python train.py --n_layer=9 --d_model=160 --n_head=10 --n_kv_head=10 --head_dim=32 --d_mlp=320 --vocab_size=2048 --activation="geglu" --norm="rmsnorm" --norm_place="pre" --norm_eps=1e-05 --positions="rope" --rope_base=10000.0 --rope_fraction=1.0 --qk_norm=false --attn_scale=0.177 --bias="none" --tie_embeddings=true --parallel_block=false --init="uniform" --init_std_qkv=0.0588 --init_std_o=0.0 --init_std_up=0.0588 --init_std_down=0.0 --optimizer="muon_variant" --lr=0.00628 --lr_mult_o=3.0 --beta1=0.93 --lr_head=0.0068 --grad_clip=0.5 --warmup_steps=200 --schedule="wsd" --decay_fraction=0.613 --decay_shape="linear" --final_lr_fraction=0.0 --batch_tokens=32768 --seq_len=768 --doc_mask=true --train_tokens=174500000 --steps=5326 --dataset="wikipedia_en"
MLP neurons of a small language model. Each row is named by its layer, matrix (gate and up: input weights) and neuron, and shows model dimensions 16-111. Each number is 500 + 40 x the weight over its row's rms, rounded and kept within 0 to 999. Numbers have three digits each. A neuron's up and down rows have the sign that makes its largest values positive.
After each neuron's rows, "fires in" lists the words (lower case) most often at its 100 highest values on Wikipedia text that the model never trained on. A number after a token or word is its count.

L2.gate86:513548543487445404521550527482478474506510559521428520535480445494549483445499549443530419547560538501501570515547554481469548550614462497474467471533513441554464526512414482467515483512500493489452481442475445522541589427503545508512427521562464544568523498543501516476510463449500499544
L2.up86:533490496461513488483551532430436459510485477507470484549472512518479456553443599498464529441519544508499516491484517566518531463511504463479441587475504511488453468427551530476455560480522494541423466572522523540458556460454549481524511500540460507487469533526445458523548437535476523562
fires in: "later" 37, "first" 33, "only" 6

L4.gate54:518452526477501518495447485517479502505562528507410530495542476493405558489535535503539462533561503508513495442481439553498545520457497539457513474516542495505521468452462491454547447516514497536474434504485476553469572508584577562561504532396550471504565488486466397519550466514486460439
L4.up54:421465483547529461467466531539471458439457523527468452472527510473535580489429573442510561489448555511521494492466490482525465542478485507526503530461484563475536435470499519421541502454490446500451524492441471511474546519486521493464540523515546535474522554502425444532505461544526496479
fires in: "city" 23, "youth" 11, "town" 10, "highway" 9, "district" 8, "league" 8

L2.gate295:534478492502448521568456536470466426483551538520538449544480461440509513568540513555545556458471476529517478455514579465482469507479520481434466544518440507454500435476520540463511477534583511457489489463472559537467507536469439489494443514463454581498487482543592464452495452498489452487
L2.up295:460546481451543527542436576507419483511537539532428487513511458436530488489496495561464530446499475465510508454518541521518507448498498463441456505420404470508466530486500507479496543503597544531471514514480476518497552561465502474491514567526399524514496491509464491530425479450559478516
fires in: "used" 18, "led" 13, "killed" 10, "managed" 6, "replaced" 5, "between" 4

L2.gate152:525514570540452488514418447527432451505475499529552575557519515491446400489533458496481516480530566464500470535576501451506553521457540526514517487437438581565471474550460464471511440539543504536531558493506491554508552475491531492555504452513553443494529453515459516508564457487452554480
L2.up152:446521492529506496484496486571493468508544511429577498586451508527527541500501550566532537528519608511422480522442529498567475512456481490523540474494519479536506420558582485438480461500524461493470513489463523515454506475466511533542457566464550431535475537562467474475445553526486441448
fires in: "during" 17, "appearances" 9, "along" 8, "took" 8, "after" 7, "team" 6

L2.gate311:519528501521485522511441526492502517499525560433563526559566512536534471559514518531543505531503461514484526552570469553490430510522504479530434455562522502534476469442540495472499432534535561490528462516556488472524531446494436545555444508526453496488512517525378423516496459544506479477
L2.up311:583523500492545464580517516541587517539473478443500460491489497486578491567417498501462561554513583453489511481546479525526445476481494576528484519492511506547519508512573523487562396493551500503478518540508478580493514438472476514412481522527468480550492479468518448538487529508490456585
fires in: "al" 42, "albanian" 5, "although" 5

L4.gate205:531474504488495474495542469473458486487464458505534532506449486573561530562538571483606555433533602479479463578484483494454455519526481487445464447557451535550481552499513564482500457475509478509572514501578531562412559568543534498540488481474505602540563495504545519523595488559492502494
L4.up205:469513518503472463534437460494425497506494494442522518502433512526557553437445559460537564463492524528474470555544505509415514510544484481476476457521502491520487518541470579497588499508454508484520490492498498423476506543537459531487543446418496571563542512479486431569567560546468442447
fires in: "cross" 16, "number" 12, "colonel" 8, "host" 7, "pen" 5, "edition" 5

L2.gate260:520442480490538471499506533518536484510456457446459425456478505489434490484452516536522530487596439488501499520530437486563497494507475582517528458498542439518468516428476538492484507560453463416586535536496480474442491454551476469500472397529459472489507582504504545440557414479439551511
L2.up260:478493470523500512456458500480495511503451496473546461513533545459568482485444436496469547451605524389538486514493498473487596512499443474526456478496540514522503481547495511520479491533469448500482585463506518483500498545538500477530498396522554438556481511540498498425595423501453439552
fires in: "city" 12, "government" 11, "population" 9, "town" 9, "business" 8, "role" 6

L4.gate209:523551492479491539512562441539522493478441547490468520493440566475433517470415481534563516548508479487558503524468506547535477512452498511432485525519474552482473474518568470523495401511396492472505476482486457494524501475466440535454538478527581436425447521568462512439509444476459468463
L4.up209:442573445440468519530491487526556456441483493470454457537559569511460532484529494550552453492527494494592513528531494469540581473455467550439489501500483502532500530543578509532440541487550555477566481469530454511526513518503502519456417511470523579470488499568495547432472487562484549479
fires in: "election" 19, "party" 18, "vice" 12, "chinese" 5, "time" 5